python train.py --num_hidden_layers=13 --hidden_size=160 --num_attention_heads=2 --num_key_value_heads=2 --head_dim=64 --intermediate_size=448 --vocab_size=8192 --hidden_act="swiglu" --norm="rmsnorm" --norm_place="pre" --norm_eps=1e-05 --positions="rope" --rope_theta=8550.0 --rope_fraction=1.0 --qk_norm=false --attn_scale=0.125 --bias="none" --tie_word_embeddings=false --parallel_block=false --init="trunc" --init_std_qkv=0.0363 --init_std_o=0.0406 --init_std_up=0.0363 --init_std_down=0.0 --optimizer="adamw" --learning_rate=0.00225 --beta1=0.95 --beta2=0.99 --weight_decay=0.04 --lr_head=0.00927 --warmup_steps=214 --schedule="wsd" --decay_fraction=0.699 --decay_shape="linear" --final_lr_fraction=0.0 --batch_tokens=32768 --max_seq_len=128 --doc_mask=false --train_tokens=282500000 --max_steps=8622 --dataset="wikipedia_en"
MLP neurons of a small language model. Each row is named by its layer, matrix (gate and up: input weights) and neuron, and shows model dimensions 32-159. Each number is 128 + 32 x the weight over its row's rms, rounded and kept within 0 to 255. Numbers have three digits each. A neuron's up and down rows have the sign that makes its largest values positive.
After each neuron's rows, "fires after" lists the tokens most often just before its 100 highest values on Wikipedia text that the model never trained on.

L10.gate333:149109165168116179193163115138152088152185110153123071141154134169100130154078061135158150141181119164098113134075146054052137115150179144138148128159113091106135172109128132110150100135105137131120106190132171138145080123164072158147121146097113138205182114144096076151153162193108140109131206147146104123142127135098181047153115151088142114178144152140092132147113179128097149143105
L10.up333:100179174196110128153147093136132140126156125163151147122143174168111079119144129150111106178150153109100129146112127070151085161086182090193071127169126106157162126104139089099125101173159120101145095127059099161104109044162084109123145178123164160155139128092104116138158097144193133194150116072124129123155174166142147115154104142148181104183125150171163097162079154062130090084145
fires after: " of", " in", "In", " to", " for"

L3.gate389:131115119112105155146179091134139144156168142049057126157181098181116115172128142166116173183095107152119161145110126098064054130125082172154128089124112168140083127166103072147095140127107104147116107145101061189161067129087191089106088190088115152121106131118097151140166172106121115120088075124136173173074138167102121110123073107097148129061110151196129111150144134087112144134117
L3.up389:145106170136132086146118098119119133147148125113138179179135077145134100110127159097126132120152175115145136109114160117169211085110113154150177144146179119068146214116141113063109177130152105161125065130152138111188135140179110090162192082139165147156067072125086096116090146135141186107062090168059172116144111105104175097127087136140135139188113182143079108110129143117117166130140
fires after: " U", " c", " N", " Ur", " Vol", " C"

L9.gate185:139078125095097100133090122164199089097103113143120132172129120187111137131174169108108086069173106137089079192130115129142174124135145100130118088146109137120065125134146171120152117144089163162135107137188114168141122130109090084167201108124133105078138138132097078095153115163076175167151103173106131130081096157116111112174153142115163100115125133102114176113072113157087123168164
L9.up185:152117122126152110157105192138136165127067163151133104109079111122096148129137131119063136163145082075087174176054146142095178151096194130143113131123113203129120197106111169165145100165113146148092130090136129116082073131132164108078118151167070117082137105072115136100168083079180097131101141122103131106150099095192157127100160128094211145131142168121131115173116120105102096112139
fires after: "\n\n", "=", " ("

L2.gate312:128122101180143124154115126053161161148058101124120123109114177173090108107164049139148142148092080088106136158164162123134090127138137174177117108148151134146145110116121107145138113222128135150078104119150132100092182102196115152098121137119097171148167210074086098134189106137110093117138133106106177162070140104141149137097100100160120088115160166132149156142082109175120153136095
L2.up312:138144067172133131065182118140155128164174118135156117099141138128068205135106111143141121104144154118085130094164101163162101173110156127133151150127110142204171108139129167158118182083127035103111106137137150135094122129149153064142077177209118114100154152076134148133143115133115106137114054132171168157121164118119179110157173119171075085131105193152125093135102101125146089185082
fires after: "=", " the"

L10.gate276:130153135148117162153081122152112060138160109114198073130129073138108144165116154117137133160135112147119090102108139127104149143109160170156130151187236161122118148092136109062139100119049154095138146093101131119194119078025154127151151073149072064122128099186072097106082170161067109099095135108149150104103108156113149148161133123158139112134118127126100158107121135143121166174131
L10.up276:110104110074119145143081106092094089077093147120103109133087151176067122092163077149085149135190125122141190104169172123181128107188180077093147134133135101104115197105177135120133140094047086117138125123149131126123093115129083128057110106160142099063078163099119048159118113178177161154139155156143164054122113151101114104137171151152084146110144140108140152161114172140126195129137
fires after: " |", " of", " at", " for"

L3.gate279:161106127118116153150139151115125136146139100133094167096106152130136074107069124152157173134061060059119134143100209172095067114140163161147142179126143122130111134146114152168166131118133173229108132125114140084153131141100126131069140138123186118087117140150102065120108154118172084156061163120158128103062193153108128159092094135093082146096122136126130120168112190178135117137115
L3.up279:106157137109138141141097140069145183107131100138079088179098202136131190077186102136173041039086103140167113166123160067120120133085117121115123112131093085118207097061112135142151103128098078121169103104107141058105144099126099169115103157129163166116149179108112162103137083151109070144139146109157075131122127107101128108133118150117147106104098089127146137123107141132119130126154
fires after: "=", "A", "D"

L9.gate61:150183098168087137118180127128149140128173166169092091127126094117112157083076088125103150188119138135057123105139160067126133137152151186072089107104148128113124133177134091148179129132188118111179129073141159175164121114141198143101149180151171069200103083097135157153123137152139088167114080088116191158137139209092149166120175136164121147125158077161060079119100109140135156146085
L9.up61:158126129137088106208146174089141126206133108123090082142095109146096130070185162097131114129098169127108103099172145134158146122083137141136152143135149159084127112131063169115178170078090098142103179127122125117156148096086120127130113150119191124128159140100091155120138114173135088163108164165063128143139121093100154093151137178097086059126124134064151106135129143155090133150105
fires after: "=", " ="

L3.gate194:127172069131117068096102121128149107123131076154151137153138108097183126136124128145120114112153124077152124093095140151123109102101155136153165111162112061188148143122114154124109171127094105163044116111070171166138097181146152144118083076101078117129167100166143078054140133095111080123130080165094206124126107129149157054086098168122086142142157117117109040094101130153126113109122
L3.up194:065095152117127193140122157142107161155149171189122152153176058124187146166158095136047132194153080097106138150181134148135183121152176150123102110139052114177096124134153191106135102123125135101097121092187108132181086127146178132095166079128131132086089130128151160063132113133086110103090144099097127099100138186083158140119134149080163119035146145119123145188114146099057104112135
fires after: "ti", "enti", "si", "hen", "n", "umb"

L3.gate114:153081096081125146134157113141055132135114124100110138131171192130135135121128125162156104120189072092138124119059160112159090146096051155136146146135120106099123157112134121141079090142136183173166097125123108114148156121150164127063160118126128068136095116166069168112165101161143073200122107185138184071153201177152092129135113102153120066113128105147112127115136149134172185149104
L3.up114:163163185138093125121147119119111108115173123122144127135155164185148133165166196127160090202167175170129124135128141089145142140181146157115149146183144173085077096124171103079131172049080154161080091165128113154145134091187097124120156115079218174162130110087118112082126114107138185095087069146124191100097184174111087118183132159156126102117091166149080166150170095133108127135128
fires after: " U", " Gri", " N", " K", " I"

L10.gate291:122065084096142133113121119157120075170097183106107059165092171136068123074178168145137184134158154170103115104165135154146147143140093133111177097070156135153135105160124135114135228104148130165120093118168103113143136161124156213108131128115102051118140128115164114104136163134121122104113117139071163130094123105105129208087128130098103077135055109108077128112178075153105116135135
L10.up291:139138141103155067121139122107158068143131166123134135101145168109111093106151109169180144124087141088110128203075176137154152063127140104120172108099143075178106097168112077139127142143122095089101132124126092168193049186148088111100132149130073118135134152118109109045191182131082115102148133163068104106125088140095190102094143134046131149183141115131083097176108134145142123183151
fires after: " the", "The", " The"

L3.gate312:101055078128144125070108120071140110135074094187122097153166155141119155140139086184101107112179112131166095069092161149155115134169121156081113087105199126180119150128095162141117099161142139132138154084151096061108132170119133115176129156095153121093131110147160144126081110137106155120077138132137137160134098094160147103194205143137082067074106188146123115098112089121112194082147
L3.up312:134141152152132150076118108119099132126132086146091110142160136128153108178161120123162171098184158148106109143100071164104105143188121195138112162089123134172100172222193126127103089141162098101166060122107166116174180108198120072108147140134131151124119104130167125121103113107128121163121178099121127134136182151110145150101204151121146167189134138086169117168073145181142125172155
fires after: "k", "ads", "uk", "ok"

L10.gate145:177137083163142161109127138070118126154147119176090158115141169137153156158184144132091135098073109118086121143119150080151118079124164138093161085149144103131169138087144130139134126145062084138178116128110078155179130118094086130149157123085147073170072122126080089101128108219116130162139097190078169128081169118188124107120130186120136125158131114173148120115178090136088105139069
L10.up145:139155148111150118172080136161076129093058126081139160059125146112125121110073171115152148117162095142125139125119093075131080043097125131124149073158130098059187113086138134146157209146120098149121170139102107111113131142134092085112111101129124138099143117146138046082133104178126191169150133121131127145115118112142130115117144108100138149130131088122064153102159101066109143152126
fires after: "=", "\n\n", "-", " |", "or"

L9.gate22:200137154115116151146174144126109105110117135163118066088084116146091141162118158124161071161115093183179103106099082106128190143154198128055152155180168164099085091177141132109091099083143122122162112112218194161173112172106143145118171156118122122160093053137058121118113137127144122099141144128147105170151130152167153171130124153093092110066179108102091146179120130178153103156159
L9.up22:094147157127098114052108122148135171129135100115134067144074144135062116097118117089115181134060131116100097099074074115195101069140116075144122082093148131148019126128191128187136116110129101148091098152151141143127100105100107129131132114086102109052142113151104060161108136152147161125133114164127105143118172113135128211147170123122121099129134128151121155086093177128161163156103
fires after: " (", " 4", " 5", " 3", " 1", "\n"

L10.gate310:116133157138140108075162150138121125137151132135086121135132096149119118169127084177135154057121052176070140069158082102138129095125100093092095078103119069110161138164094097145070110139117047144119110134111104209169111086150171104096170133130088112104171174119152175076140117150131178172120081166086134128151109069120161137147135136164137069114120104127140131219165136124102143131121
L10.up310:150148102167113079105160115207116092136057120127130106194093176118164111137120151220126130123146105107120168152119092155127124112123150083131141174100108116089113118141113107090060138191090095121113115063088153152090053127135150105194111167093094167145120199122168126109098157132139103095190066153116165128117141031098095160112142115105111113093108112135113150169158160205089121135078
fires after: " on", " |", ":", " On", "On", "born"

L3.gate78:122054097142222184103132059145155068106139177140130143113122140171132105097160177137141190168095076100124098143057076120119144170135140096155086099129190076140146142134128139166128140170115159130075148073159104107184112161157119158144124124145131114111114132151140094101135119125154069176134113122175117103149151158107144144047126149105202182131127113124088116153173158115143153123153
L3.up78:075094110138217201089118093150147095124106120181176153111131106150082109106133209173123173122139104104092147159083075156136136164142202091100110124116210083151168128116139118150108168114097138097076144058153117108159127170173121096137142096175101107103154139133149133154139152122116116124122143086162087090162117171085138144111109122131171192120116134080070117168139187088128126141155
fires after: " his", " the", " her", "s", " The"

L2.gate84:096172129137121148120125124162079067151182097107127142136155110145095128123113111081140148131148140176129077120132162138132165090108133131133115105169107117104078167171139136087126187170087064180139133150208176157187066144113112108165151106088153095155059134140146074086143135115102114154128128093126157123107161117105119126122052153176068126133076076162130178091112109177167119168121
L2.up84:086153073110132146081103084145067038133194105111185172073110149106110176130132119082136113090115121122158121125136162171126183057132122101151147150145093105120128143194156127149156119116137047152125139155183137133141110182087094137172152070115139093147042118135139099108148158120139126118089096115146145111090157138119138112203069120128079140130130077151133142098124084158167047163151
fires after: " 1", " 2", " 4", " 3", "(", "–"

L7.gate86:146147226124115138088081114139134142125109071149099154126138078166125162135125114084127131145172173116117079114135126124132136095102124151141162138173161067081152171138143101117096125129127096141111122153151086209152146093104111141108099085082131062133113095092110124178137216123074125161112056190135088123157122140216111088150108148139145162123119132110149218113157195114091099129116
L7.up86:177141106119101106136131127068171154123121128161177192108192167175173147139154147146147118183107082119159151146135120134128142144124110154174127111076070179106107107090142169096109104057154196116098111125118117095130118091124100113162082145104136203174196137149080162129123132132174105073081158183133105131126152096127089157139146199149103187113165122101121130119113091194085146064043
fires after: " (", " |", ","

L9.gate206:187090189140165101132127154062108093133096155084164144125084149122121127098164087179120130123085105134121099159158124083089131126114118087094144125162169142088085105164151113126127083080101100163142117199142159136079109167148128092124087096113189094120122175125141129129109100121134158163169106086124133175096113154190137106130149106141137062132072119123141093135108127199127192147100
L9.up206:152115156123085119134136078116104157097078120124122114081085141141142159100152110151169112117105112150178115075108072159155183171118139033089116185157138153118109134164137136163117136085193125152141135122101123151171124117132113108096120137124161116143099081151118148102045102088119154126092140159147191223130094149124118157123168192119136123138162131085058107188134086124106104164096
fires after: " 1", " 4", " 6", " 5", " 3", " 2"

L10.gate123:087100159120161128135139103144092172153080152155122151175142125161135161090135124163173157141068135157157114126072102110131110118073077092162080174107170092093150144170058142146105128084170175125127114104142147221093117062122125077078147141143152129174092122134146084130128128098184127098161127127094081111148105173147102147153125199021133067138119121117088123135149119153060140149094
L10.up123:167117071132199108081091115121122070095144154111144117170127155113126032116032154139118125131132095138165143077116162144144113103171099166170104110135045096128113143082125098121118125116069132154113157139098142145102078133084116180108167134170108154107098176086090133119131127154101067101088058129093108188174145123134115091121139133079102148161129078127065075143148129145128058146132
fires after: "–", "born", "(", "On", " On", " ("

L9.gate105:151082180117084084140150184151146133126180205134062079139078099109110167090165190138079174088148108145143100091131120100089140120172110104103097142088122114132118162136152088131177175134101134098131147147142131156145054193133126145139168099127137157142080139084077097134147187168157174120111136206147113107118126101121159098126118082136094140138173116123137166117148116155056158133147
L9.up105:093157196101141105097127149125147143142112108141086083118153126141124047084134159132115168128177107133124169104056073082091081116158092081144084186064164110198143130129139133158136202126118133128079135126159137128138107126139160128096114108052078130143148182069097118106100118114139125130056169141141090164152096129126138100160155128114063073167122173101119177142143058130170162168184
fires after: " the", " The", "s", "The"

L7.gate30:143140097142152136127104150151138064161188130124083093128113097200119082158085083098169159153144142169118095099153068092097123158139170100196152128135114092165094085166104157130145109185098098119151102160110118123173112132160089087118080114066159108122135136136155138079142172117124155147131108149104127144137139111115111143096107123157112148123176088162091142164164191112079137124067
L7.up30:121114102121128097131101088120158080059139149134077083104131115146114073092097120064146149131097155132164144101079048152148135139126132187164137106064090057186118125182109162148187091105110094151114145197082103106124132192145099119127103183128161143133189116136080112113095103101111077121065151141123124135193083160101118120161162074126182114127192161099123160139165154105112134131111
fires after: " the", " The", " a", " p", "The"